Part of a small language model's weights.
Size: width 192, 3 heads of 64.
Architecture: LayerNorm before each block, learned positions, no biases in attention or MLP, tied embeddings, capped logits.
Training: 401M tokens, 3058 steps.
MLP neurons of a small language model. Each row is named by its layer, matrix (up: input weights; down: output weights) and neuron, and shows model dimensions 48-175. Each number is 128 + 24 x the weight over its row's rms, rounded and kept within 0 to 255. Numbers have three digits each.
After each neuron's rows, "fires in" lists the words (lower case) most often at its 100 highest values on Wikipedia text that the model never trained on.

L2.up651:154089138136099118074131170198134122100094111150143075122114151172117159125145113138108106110157148146097125123111130095151142148149116162153140115123093118148123071121125133191171099172094108145180137087133139122106122106110134121142102082157124150156098142139127124134119103148155141136151118157115144100107137137131070145142123142136127139107116113158120154100154131105101160112142
L2.down651:154073137130159109135120135125129130134162136117116143126154113127139140177142140135114154141146104104100107149134140120092102116128129139135100070145096106111100100116136120159111156153149103137117108132157073144136157123123110145063127129161125113153123165123089162143133146102096071167129147095126106150123099098157128102151148119151137120117164133150095146122140123161153116119127
fires in: "after", "when", "before", "days", "years", "having"

L2.up652:183122080119110167150117094122136091081146118115116120121085094119151099085137142129090152109107133106105104120149123163099112111084113176108086119107134157134125106144161121132135119138121113133085149104163107094148063102141098129102142119124137159111133132141125128117153138140125134150180139119114147121161156131142113116141119104131151119120161126090147088132105117124147119149088
L2.down652:115167119173151129138139114123102148156150119119130117123186139122105188104053141096107180150121147084084071096121141096148132139153106147135141105134107125155120112163119081078120135145119099113096152127157188091151131094094111135147130188110148072144133127128094153139139094152087133131109153110139144122149129090159100123152110116141138171127111127121115136142167109141092118120139
fires in: "s"

L4.up686:132147136153135112122140131118139104112115152171108163129137117115130102092089143130075100138129102138050134115153090143133126104139117080134150142132150187121126144138104134101131143150150122152133114107122114117105130134121092129145174161077125091125149161135101137172172095117120112112099134090096101141130101182158132147127139128189141124151077130148111182128119103136152133110114
L4.down686:109174104125121150159141141144149122165124149123148120143132176099104170138115114105153132148141135125111143135107122139114087121158159158134119120125090088169165144144088125125109104119107169129134119162116133140068132123147125105080150133107155138094106135134160106102172108100138153138110154142101180122121131080141109145120133163089102145087152157116128072143139135133120112148100
fires in: "that"

L4.up176:134107104111110125157107160120137099123102121132118125146173114155134114121114138129112163122150117133151098138127087126097113128129160133137153147168114137151117092104167142133086155146145105121127156173134083093137122092160121109156134166150105072110084144115119079176140144149135139171113135128108133110168152088108127128121142112083104144119129118113061116134102123123151121130080
L4.down176:146133143133150184134132089120094119114161152160152121108134119170135139189170137132162099164109117142145193109148141121132147144161143102138128124133110098143114118142121092175151185136152208155133104123126126123136077139117126135127093116146092142129102155106101110112084145143154126126126099117123108120108129138143113101122087124104100111132112111115108142110114126141081104112156
fires in: "and", "to", "would"

L4.up45:140154122140078117133075092121109122095089124131124190141118152131141146126185105154125122108134150157161137125147112101135144119104137127124100147185142164143107124122113145092138130166115098127163126113119111117150126131124149099129128150127092083140111146119118119136110164118173133135134109131128122116190103134128119165131092075079110117170153185134095155141130124164104149132139
L4.down45:102135095139131117138148105151145134160122137122118120133139130158118146121134146126122153122150147123106100162124135109130100089125085137132155132137174114146152138163142143118098155166125097155109129077125081088156135152103081149090105108091115142084099151166118099120117111129147172110115127104127114109146131120131158132177120129111164154135162121107126133160124117126109054103134
fires in: "not", "to", "can"

L2.up503:115102094151111116129131092139117118148129092120155115141112094181157106105074122181114169122143089127107160083133114120147118103153148151100107159104113113155148132128103138103159147171124113123102145123160118134155140122192120132101108144143138116114154102117173136134108133135147157087087123099106116162115105129110097108093126112152086087147124120106190134123125121180116116143102
L2.down503:121117119102126154090121150117120114186106117129138145107167104101116146109112125162104147143163104150123133098123121143112117104103071167124140111133113136155138124104132078121135102119048128122122138116151131135152098141156088180180116105100073163127110125098163126125110120099188119131155154133144173118148147142109111150173113134131122144109148087090139135110138146090118086147093
fires in: "s", "best"

L2.up337:190120119140085148082133159176148105090124138133148126104146150117117140155086149146101140106171088130147137118141100190132136120126110129109111130149081117144118119136091149118127106140146101140123171121157095127090122126182095125201132130088107122121108126109152123154147122146154135133115085137117165104153130138097071107108099087148146151155142132161108147146141124090081156179098
L2.down337:124128135093142141106159137185144137116138126156121129128132147134137149152110116156107124087164115115114125157107113143122152149136157124125119084122098096165115141121106170070126102158116140125131113116089154121139129157122120132079105130112111089128156148113080103145144126093156160122127097146119130127105118163184153132141153083116133150127141149137122078193125164084146163180124
fires in: "when", "which", "where", "how", "that", "if"

L4.up316:120135085134100142165111137134149128150151120116169130137100103126134163111109114156097160115143157127127136164126125157125138156126119129085138138117109157159102122083118126132127123119134111139107114149093103120133092108126116120117118167165121132131158153169104101147129105125114108174140128126087181100153124148146062156191110155127111138137116068155085101109149108117167109114101
L4.down316:156159115126120105165183121086123183132123171111169133134155119154105113168120144123114112138095111122141138123087147127169109125118107149139152127135187111123114100120118131124105124130116116162147147120172171108112103115102109125108124119106102108088125144157119153128149085159172187107135122149197100148127073118123153136099155119087123127137146139121120148074137130106108097165094
fires in: "to", "by", "because", "rachel"

L4.up151:137154126153116136141111138117119129105097191105120142142140151137122091103109101084115107099103110153121142132140117114150093155122124126134147156156110154171114101126145132114128084156150125144128137078125169108094137130133123128104064161160174121105102148117109129097121145105124192078106125110157108127170169128095129106150183142114136171154130063121117166154125105141130125112134
L4.down151:081159150102185139103136133120134134089142114144106123115123114116118182141111106129118138126117123128154095136096096138115123138181120129164175149107138107134106137129106105160187122128093125152150093122133098100128134160116143107167096096148094141114138072112109138109118111162152116126166119106158119156091088124135123169158118096154092094155108137111120105112130102104100124128133
fires in: "of", "to"

L4.up569:159135117111101149091138166135134135170097139121125133134103136136095085146137167151133155143098121167096129131136122167153137127122135122117107132104110136157138160159133090117098119138134137139123149139132107116121146108120107150140083126127072096139098118130153100104118123139109131168127167134119153111168142110168155080118115130095133147124113052100063153128150098102134104117130
L4.down569:101136120113163163140152129176137126109111096133105147125136123116167171117096172140131171097149118098094146112146172174207127107159146089143157099121145121169096109159106143104136148102104176166132112146115091149116106125096116099164167125121130126141132108116134145123113122114157134095116111157123097093110116128150157106095118138128143126103161168104105173117136103090119148127088
fires in: "of", "the", "a", "to"

L2.up6:123140102157137129112127150125120140103128136099159082171082096152121082108123115141117192113137141135071124114131112136133129108141120183085146099078122158079116149162169175133113124139133124149101139142124088104155109152161123129126091129112140084127111127144156152099143138142141176093140162122154187106154133150115121163149138130105118178132126129095144137103126140090164110133131
L2.down6:082080094129143117072172145129117129136149114165129069109159143110108171128087141100129139137144128109170138116108125129177128114144099118134159112096106149151090109119132142122092122077093121134120121141124105132125168150053136147153126128127161107116130131118111153139173150121153128144148151137176121103137094135141148149106084160175155116092112135091063159119125106138111097148089
fires in: "s"

L4.up1:108119083167100119127116181179141155114143124138148140173132124189093125118184165148133134151101137151112130131135086155135142174183120110103082142112126133111112106133122106108110136157139132137100149154145120154121105143123118135178110148096069114131100120145073124075112134143123125118094158083165115125118121113116111113164112124158131123127124127136109124141153151130088127092122
L4.down1:152178154119159116134094122108094161196122103135077167076133109095153152130126115152099127150135138086121098126150103075148107142127138108137116115137114113130149145140128154137146127118126146089124104099119129121129116145136086162113164109182173122113150162154139136120106080078110111079129174090148128124155117168102137154119113146147153154078153150104167146129127122105152106115100
fires in: "by", "list", "to"

L4.up55:142137124150122107169092121133141099114084113134110142149166131137091165078096146111114116098147154125181167118097144102163150139116169112141166159129117163154137104109152088120116094132119096120126152117109098106124158127122128136161141119122103091150129093118097099145141129138156152155117125140101102143164125159142139174152158174139116138118144132101131140083108150100141102191096
L4.down55:139124174121120093121111133169140108151145176122100115123105136169149101157142115141141125161103108132079161132143123145134129117139081098164100143097126122132127162142080157147127177123143119115136113164143116133102097188141136106118095171165138152102155133084128134127113088137107176121106140155138157120113142112135139120125082106117129100130123124157083094121116086138115146086137
fires in: "to", "in", "be", "and", "a", "t"

L2.up598:104102166193118091105106138149143101088110152150135138129133119118136103124081115130136096090140091143103110108114180130127120123118126087141113169091093134113128116178143137088129120132135123121137116105129122114118128139139113126173099140169092128106101127116136089163103144136171129158095141106065146091119149141098105146145107147156128158163178137126097157121165142087119148080097
L2.down598:126138091131116134143119123110134124148168160164112084134083107135126161156145125141097084105120117128166128105140154129139130130145128139153162139117144167100139124113151131123102102095122141117093085078150121108080132151073100095145066166128122109136103134150132111114153138131153162121158152086113138162139113111099112083152170150119104139112105128161138162164158126121107120150143
fires in: "would", "to", "could", "will", "before", "days"

L4.up544:166158105139117131163126094142114109130103160153140128134127140144092104148134112114116131088128135137129134141105115151146121105112166113129146187131101166144128130082112187102148144116141134165162156147132106155105104104147154156104113134115131088105118129105094085159122092118144129123152142154152102132146114145112098079114138088114137143143134129115148138141081138159138129131075
L4.down544:130114120112167119145143114171160120168132130108121122145143100143122083145141151112162127159123109085134136116108183129142098122178141113109085125147120111118152116170125136124135125129099132106109124129099144085140111143152088151106132102163116119170117082143160115099148098146109128153079123090119128121142133163124148123158095155132127130110133093161119148124141141094114103170106
fires in: "to", "the"

L4.up607:153098098112142141130115139161182130137084125147147171147155127151158088161124161135099111115123167146124143106095148139157148132132117130139118107100126145130101122125138104099128069139149138168102124112103095147154158097163120133106115169127107125134140108127122122094106165157105073110113133085151103083111151150123132167145152110174116112121140115150101132156156095144124117133126
L4.down607:108116134125098129122162125115137077113140129178123137183116111103132161119136141158129098142163128163140099150139155132128105077161164144142111165135101174129121109099124135098187089098102123126186145161123160126121145154115122130096154106136111143122095142131124140140152080126142111100152174099067133160146142143141078089100099144116113122084106108126157105144146179115125116122115
fires in: "an"

L4.up496:120100100140090101128115209119111136135123139145155173138095140201161152129132124109143105127134126166136078118082096179142112132172101108131140144121074117101138134124140127144145146137137122124150147188118141113126149101117106105131131145107140140087130116095177116144155139115127154106110125071140145138113123115116099106164089130081158105101110134085109149063121124162120140143087
L4.down496:125101146138155118113122102117109097155161151141095107111154125087131128118130169137091130152154101094094135138134082134101141164103117142135159145146131185121188110102172122129148132145091139154134109111150163100102149134099135136102149117097144119153139175129095118084103137147123105134103129112087171081145083076148091133132121152152133123105147117135124078099207134133141109122108
fires in: "and", "then", "was", "remained", "left"

L4.up592:108144173138129121133071123127094123154092110127144136133128152129137174073147115163112137120114113126146092123124117186119148143098131107127100190139129154102130119094127084160135121161115125162126134125115130101141154129137118115158143130144115146116144123134132104137060111112132132134087145090106158142139155113150116127171118098123150166127118158139114134137119143095120130118115
L4.down592:176111102118146113117128120162157115080100115112094107098118154152134135184109132143172119149132112140170097186126118132104158137164126091165136142111129105172128125131071154107157106104090100115135128139111115148091080121120087097136171149121157169141089101130116111150103124138127109114086139134119148125158081167134126133127118131127131090100151115120099114124125152152092139095128
fires in: "would", "could", "total", "will", "any", "can"

L2.up402:088163106125145123152124157156154123093069114129118164132086142134098135083134170134088129117163155096133172142122094093131166106116153137116131139116088101145151080096146155141103094135155135121124152107113100126137102090126116165123129143153116077121095176111136101130136158143146125185096144133085141126142153102100108182133146153148106087100124084087117113129096103119088141156124
L2.down402:178087157126102119104128126129169139094145118111115112101121145108120110129106147125136114108126080126066105105100135121157152154134152159097068150146131138107101130169161138106135141140124123136092092126112171102163128188146141119117142135102129108139118114098108157134117117179114121134136078159146146162172104130125112127139124048127166146156099202141114085155105125148128120123152
fires in: "than", "at", "with", "by", "to"

L2.up505:115141126134159150123138152173108122126075129087142100120148180147127124088155171146102127145143135104135109097131087106126133164089166105142142109156090157174121106122159090119129085118174105128118130130140166098140152087123111116140156134089146121114119116133118147108073129136161097165093135085136090082144165138115097086087145137173100141122135110137109113126128124147105148187103
L2.down505:130136106114092093144088129127153087131104148140113157169116115130113103104112106119085121135156102145094112129152192155110150135186129147125130150141122135150102121092112124173110175133132148118104144106114109151106102190171120115114098153130132125143138141154152125121105150109087143137085111122141151180150131125143150134137118094128108121156126120142081135149096121146110168134105
fires in: "was", "this", "when", "at", "after", "with"

L2.up344:123082128105071133144099154125147122118124117135129081156097133144127134099150164123114116112138159180135115129136122132144111097098127115159115157135117133137130105116172072140132147120134133148120134117115089103117151085170161139156185144087051163144068114125158167117144163125126148098096106123126144121144146138107148181079101148111142108098125074131116100122131127135122142131150
L2.down344:180123124135168101093149148139147136144114154124107150119159146119127111118160159122118145182154151112124127119102130129157105139144105110129121153128129084135123147156121113132128084102106108138103102139152131102122128113166103112130164097077114135118184106136080137137133149100116107109114160158125108126120141097117091113175087135119109141121119151112086129149122114129116166092159
fires in: "and", "was", "with"

L4.up37:155130105138138135122112148159150096135088124124112135129174148144106144074125144101105117111192137129115145122070143118188148138090138141118191130121081106141117099109137089110090110114124118156102158121142133107126103102092119138160141164134131119139111151086158147101125136143153122144108137143126088107169121123123115104142121172155105133103105139128118155074152142106113126158082
L4.down37:160139145116104077108140144106133123156147175149129156125074122106140083150137143124108148142102115131117140090206107127175130124118057142133104127141181125132135142111107155117157165141142155134128103122138094139154132140145133131105096116110135157104109111159133123097099090123074158105115107112164129132115143107138156147099114130115126114153142140115103123140118109174128135102137
fires in: "of", "be", "in", "the", "it", "not"

L2.up534:117126162141095142105106094154165100148140124146127149129143150136109148124127145169127173117144131092161171107136109182153127091120141107133151111163081169108127085133150135095140090158131094107104140115149074116113149094125126115164136150103135171121170131149140119089154117140146120154124099085115102099109124146124130143142163081124192159160157106164109164115098132111125116106119
L2.down534:153164112138101141145135146134146159134126130152113140125131092130101134153169115158111098176115061137162162122097145106101133117123116133107161087124155115084108137136080127122151155150116151133154118146180175138110100127092116110129095087123149076144096155117108133132132082127119172146128102124162128131085140135101107139148139126128110130093125149108115119134128114119138111101093
fires in: "for", "with", "of", "that"

L2.up606:146115115113113167114114075122169119099104104132119082170136120109168118169109142154128160124127123117068169135115121151171119094158128110132103154127117145156131145102132131071120090126161071140097126096148103145153110137138109104122136119164142135159091120113125121099114156138128094108108159150096130141183163132127090100107126136135058143112109145094147146117127140122127124155088
L2.down606:120119119119119106125140132097159149139114127143137163097127144100104145102098120120143125116125162120125103119111129117220130107148101139105121135054147117142115155118116103119154139138084104117125141129110114123101155159071083149138148163128117116140155152104129182131119129135142155161108143109147126123171156155121085101070078135136165135127139154094145165114124127145109092081094
fires in: "s"

L2.up380:075154150109148145116134131164142119145150117141126136171094153107121155125186118102095154137135108091139182159121119096124171118129131166143102124149124119095128120140130124124096154106096126124143144128130120102105119123105130142142138123129110120104092149144128114125157140134161113168128098113150114129161138122099106113167129168181152096088092113157127082120181110144084126159137
L2.down380:145116125097075097106143120166130113171104144138145160135161133111129158135135131158145137158153135098114119127069132143154125129132143161149135107150116142168097139090093148092129138132070138134087159093127156098149116144071114098148101108143141108160068096121089131147120111150132131137165153093155143121121172152115103108133138123140153095099129130131124124079098141122104119105166
fires in: "an", "with"

L2.up414:151124095119093127102136159114176114109116109162118096139101163168107112101077165159129156152151089142114128103104116144134152118112113143093166112158092137126174136120102169106106172121104131126138130142128126101131133072114154106129122134114157127108106133106172086214164156178153113132173175112118161092128179167109164117142150108130119108108124149097116121131156124078080131132125
L2.down414:098134184137141131119145097101110147118158131120089108128136120106151154131149175143154104154142134107132089125156126088152164149127166143130139092138129088098107117153127109082112090166138111134110155094104118121152093128108129106104125173112127123106165116142089147131149130096122125138137077147142099137130134091171147142107138163139137162128158146149133122123171119138158124188118
fires in: "which", "that", "who"

L4.up20:104133111134106155153100153145149152137100085129121137164139136126143137136144107157119103112098156149102108134128097145147137127114082140122113113143148127127099124140151080124153096134127125136104131129175109102120132137140125143167086099132098131129127112195119121150142141134144097144114146133076087108174123104124109080113097093115156187118114160126148159117170128113130132155090
L4.down20:104166142146188183095116129114158126166163123132097114111134086082115138106116133174135147136121097113134140101137132121128177125146099139116138133127111094169107087124166154210139145125119210109135080105127127131155108151102153158131175129175107137128116131086112107120126118112129156104152107181135141136040149132098145123087152131120137125134146107171107112121107123127115122103118
fires in: "to", "would", "of", "into"

L2.up693:131121120083153132110157112133132120141084118159140132169127125126127077118127147147107153109121132159140127149152123145176171112126126107114094125121100142130125080102142099106147113149131124135115094095136088124084135118138121135147160116124051099111180124070139124152159107110141134092125145132137128129165194170127109114149104179135128148150147168103125103139122121096127134136072
L2.down693:122119155135106128090100142121130112119152116095105169118072091107136138133088113160149096103115112151166134126152097147142145103114101097119153145113127165149140106085120131112124117134081117150112125113151120176136128135111136142167117138136093140122106111149097141151091136133094168078101137163127127130137118131105099122173124120114160106161148168166102149182139191124141111111124
fires in: "of", "national", "most", "world", "among"

L2.up7:173119092158099163151098158104130101131137125143108060156104157151104110102147146129127161137097108158125167131123100111175153090100117159134152120135085136158129087136111119150119126134125128119131138115127147116107145088127179106209146140148089115090144086115141106172163134149101121137142096119127110119162116108129122141110099156092136097116099070123080119098131124093139156145127
L2.down7:138100147132136140096130120094158115136101135126082120120141107123093136135152119123142145175133147099108118108136084161139132152112134159100150123145109123089102153164157142116125089143094125127135146114166130087116114151109123120084097163072134192133094115137113126122146139144143135202128180129106074124137130096126083105137160132099137070180151157124051109159133123131134128114137
fires in: "and", "with", "but", "by", "in"

L4.up739:148095087167164108118148139134149114121127131161117128125130128148105112135095164132122151099125125124090151162139131173116167115112114111114153144154132112163082080112121107106091113114097133119100148098166090138115110120129105145076113155135140135133079150136112131151132137165178111169123125150083183089139121083124112126157103093166081135097126106091096139108113121129160172144136
L4.down739:131149167089119132132124104133119121144144132127150137125163161130130180142153141196172102116144126133111119111090129111114092147137137136144130118122148144144097148151107132110157102101131170120118104193083171134160172137137112147130181139128118094097135103124137097132135103115126137131115177118158114101099115080106125100118147102100070111146141092142103154128129110188134094117124
fires in: "that", "before", "because", "until"

L4.up617:150159118149091134127152165118128119156117119145177132158123151137118122088107113137133146124093152161115161117131097153121152097102167154113091091123111124150154139122150119119129173121152099089110132128145143113101109090151122128131143118141098121117143099111140134145180138126116205077082127148160194137139169110114135164109082077134117117145148147137141143101126099130105132142129
L4.down617:138125117123146132113181107178131108174119155106114161133106129156137111127127121105131103083102063154110103130126122134101152118117144117150150110146097116111156174139171143157164195107138142123148117137117142147146146090125103108178102132136116131110101112085120115132122180118124118125125111120087158146145159084101146127098095137127122144102099114162141129119133147124131130073154
fires in: "are", "is", "station", "school", "was", "railroad"

L2.up307:134149116109112086111098154132117126116122111114111129108170165131138131130152175121059130132135134140142140126096122163123110157140115128117104144155129125123103154088140077153160105147120131121125137092118133136083118109183140159162112114071117123122117133119113126057131150104160125105112154163138152082149104100098113140140091177083104084064160094144106135129158107134090140139159
L2.down307:113148132125133114073106115124138137114119200105113113133147149118108139148163140156148153166122114104162109117109130162109149112161085099121123137149135131089125137158111096187139138161146135128096112105109131119133156161110109093177107107143125121135120131165123118109142152143104120145098137126103197129118111122147131168127138134118142073092157097175101143137155105077110168122132
fires in: "was", "is", "with", "has", "received", "hold"

L4.up560:131125116145086105145105165140161155147130072156155148113137110131118108133166114124142149145141109106152110089152152122124108164119149111117081149140155141137126129121110094139120102105203130138098109117122068144133138127135131144149097111153089123084103087111107118095136166137137111131122153114088151124125122121100128091097140113106128164191134096115088127151108160171117158122097
L4.down560:088147139138125151145072112123103082146125119095098095109107094161135131108134123129092114142140142151171099116136134099130146101090129106142147116081145135122153121130095112203132140134085158139166140180105118120129158136134101138086185088099166107129160155113163120129092129145110092130100096165100101153163124138182110089121109116169138113140147136134166117121147161126134135117106
fires in: "for", "great", "to"

L2.up263:059167101116108120161105142170131116146100110112119101124114130171137105104124166159110143101126148119106138136124093108114111116132152133132144142095106157144131119117149158096131122112109122114112146116141128126134129127161108150084130186128120125132107118144107102088108190166143128117135143103162143112116139109091092137134139117192146121161132145060117137071146118148121110137133
L2.down263:154142158122083127132119131166141107148114134142117091168130122086091139117131125111151117142155154129157097098112102142169133133124108128098150159130143094130141137121142081094135116124150125123117155103089097125121122126079132120109147166105160096122114139125131152153122113122140151153130120096146145110133156101111097153093118161133143165110104072134142152091113150120165095136134
fires in: "a", "his", "an", "one", "two", "appearances"

L2.up623:124117102125138095094134139153113084166102129151143141144153151158092123122121141139133143129179150107116158109098143116138172162106146145164089171097103160142160095090109138100131147151088135131137137087127141106119137110169136118125085124141123145122116134158189135160105106119133140138112139112121177067149168106143124135145107133149085113128123139105095160089162141148147111131088
L2.down623:126129147129150133103123125069158156075125132112138120114125125150179119109094150120134141140115135106101133127137163122146119096177097121163176107128160113115100151088131084102152143102156101112107142143132112106064125118143112126129124148124151113129200091134099145127130101148129150101142161136162118140160132127114111142166143134091160148117140122144123126168151119120102121106120
fires in: "to", "on", "top", "first", "season"

L4.up631:130103113138140103138152190147129104115103098118158130124164150142106088138146139157141101104102119151126173112118119146152104151170139083126126137125096098146113110119129151135140099126180108145119133115138117082108157083144131127162138142084102134114145082126102087117117135130126130112122152149068146134140131123135129153151167123115085112111132130128127129068133130121091145155079
L4.down631:092088136137105130114094125112101151163144145126147182115138106116138133088123118111106142164129114090145141182148126107142171108132115122126113131143157155125140137141167103172164167133152163137147149144113129138094104169165120115102157120110090115100144133185140168161127160145101149135144089121131133142122126127110161139130111125169106124147099084113087170158120105130143101107153
fires in: "to", "in", "by", "ihi", "i"

L2.up731:114158102084100149124129153083118089118109114141165113151108144139157154139186116137118102136111139195128157132136078145151149136167116128147106138142118119182105106145103103103097128125163125149158129144166122122094129130126105119157145138127122095108164111143106124111159125132152142146087146131106141156176114125103101098123119152169127125142096129141068108115178113103146126142089
L2.down731:161101123082132128145149098172143047134122138137131130143132131147123123141137090106118084171108118141160129155180092134094133152111133177125137167154114101172107118125121112165138127163077159144151127107147134104120096169130105137116073118135127152132108114156112130143152110152158143122167143153189119153133113127121120118108121143126100105126158141128132104103124097158125155131097
fires in: "to", "of", "at"

L2.up498:133173146110144153149116128159132110140151115129122115139107139116124106114165148113114133093135129124113138111112084168120150112127161073138141124146082154108121141087122137123091096147152133128048109095126150126149117119155131146109143185066093150121131149114142158144144137156124098168087150089125106136166152192109088110155127125179125147124107140117073115145156130187131123114117
L2.down498:146144149113109100151107145132118110137148107160120188148144117119124081086151128104088149125130109085158123118141152150165085130129121127107147131107142117145130162128133162073161122110148144140146145104117152115109106165104109157100144155152099134128148164120126088134111126126174147106154146133096121098129145116128123153128161142099088168087108098095156115136055119122119100139104
fires in: "of", "that", "said", "1987"

L2.up473:140151106119144091156084096147181118118128118157124126153116113128169112117112110112109140105145125086120165156130119089140162164124144135128138100122118152143109133130114138099097082123124111149155137149160093101157120134113112133153125177094112087115099113116136124111118128133166167176083106153135106129127127148129059084111153142077100120160096091140124089137119148167156152156137
L2.down473:150158082130101101196094146152120099128152145161098093120099166120127103099113147148090119087150120121214111160116145163103133134096123131122178129182149098117144120139091169091107121146149106127113133136127153131112120157115135154105099146155116123124140148135113121132130114134136130138086118137111117125182131097176149103107135112135153155167135098171093127164143126141153093140113
fires in: "known", "to", "who", "of", "such", "opposite"

L4.up178:125139108134129101107088156125178113133105116161142168140150174145112216108126140154106176114111152170125152136126120146180143119123132120111141159167073133142103126143129093117136129145142115116121146091113118104114132043136134133171169107117122117122091120113094126172115139149129155097147148132078175134177127114160132142152130121158133103128151142095099112085132150088144145121103
L4.down178:146113137132155125109138127108122138145111126121127112118105122130136091150101131105136080115121099118079150144137114094142114155134095146153113158092117084095129106110152152127147150136119160121136151142166163147116091152085143172118161136069146124110129151134119114171151157159133144083106063099157155136102115090125111137090092164136102127115147126131073128138125056120102140091119
fires in: "to", "and", "of"

L2.up235:142097104136143135158126128126145146127095133122096125131134116134187080119046135152101167105130136114115170167099143131139132102191162132097154158125108141116120134140113091090137121123113112133113141105102149126123113102128104126162091113139130117139086097125150111124131179165120115110104144111094108137162150143158108152124152107068116163154131132103127167082142134078126110165090
L2.down235:129116137098137097128137122158127119182146145112116126134123116145094134091126198112112110129146143110135130099117109117166152092107100104107129139105112112100110108116149132108127138085081162116136173132120074124144117174097099159160119119107142128135131104094189137134078107129151131159138148141116167092126143124139121087090136124128127149179121157107117131145095172118122091085120
fires in: "s", "to", "a", "the"

L4.up564:117137109142149127118118142109175142181130142124152111091103155145111135105149135137099096143136121140130172164131136091130093117094168159130125135151120173121116101128109123122112131133103132152147147119166139107105104101140120087129082142128133101109143179157111116112158130144140077111132143097129135130155150150106114099155142129165157119111127119169139147141172101126141136178096
L4.down564:122116134143162124129139163122123158091137091095123187116114121125120101124160113125132111169136119104195150191137152095132100110137137146143139090133139131061119116130142119116134129148180121121146126112136172124104140066115155157126123143092150119119105131144093142128151161122110078095148131187140078106138155164147136127104122154111121138095112139138128135124107177117133123171166
fires in: "to", "which", "on", "called", "that"

L2.up403:118161140144151139113126169119154125115088104142157183131165152147104105110140198160156149120137139129118121085116138150105116129074106129127154118131086121135156092157116096115133144145119127113096139105129140125131153115118150142147138099095106179122095144067099134156129152154121161122187140171128163073141125136171127139106117134148143131138173156101103104124077126099108148130132
L2.down403:067147152113107133137108105134160127127165125092126118145124160097141155163113147130111138107141139135137106142140076092141155109167090154119131160131115129124159138145167132121085153111173103129156143149139110096131093160071104164111151108084177157125145103165110148087123129119132107155111144098119114163087114118142097099124111116123058148128104141150116140098135175097165134137123
fires in: "this", "it", "that", "some", "the", "and"

L2.up605:131109090163127125125112138133103135097128156095148126145140085154136120121115138118124159132080170141116112104149112140197134108112143131128095141152119145166125142115150130107118080143161107153143123088148110117144131126197144134085130148150119097087118115113133123144133200115107131114133153115131151199112140133139106096114123131115127114152104112093157150102129113159085129201107
L2.down605:152124117145097086118145115152134121152151092127112115144180133104105147120140129113123103146164150113107099062126126097139105146104145117107074115101147156096141141167115083153110174117094100110133142075133100141121111111098132123137190114169138143169156128139151164110098146120125124129153148127183127148126134137134139157160092156152097158092111161122133149146108088151095134131137
fires in: "s", "such"

L4.up235:147173108153135149163154133108119125094120106127149117152115152114099091163121105128123175138093102161130145106132141122178117113125134097134185160148124131139145105131116100082118134099157123143104121144147129152139107109125107139058096116133132142122145115138121087108162156122124150104121132122138156104156149158118097139165108158121119177130090078114134140119176096142156118108114
L4.down235:146116101128094129126154112090115124133106163138128144122126107105141163113095137132125100118115124109167103156149153121130113113113128163131160136081113100155091119099062163174146137105121159148134140155140154092141140197111119063124131106097117134112151125136132146155127093112122141136092152135138131118157154149140086114119082123159113127133118103129139093154122112153117114127097
fires in: "s", "for", "to"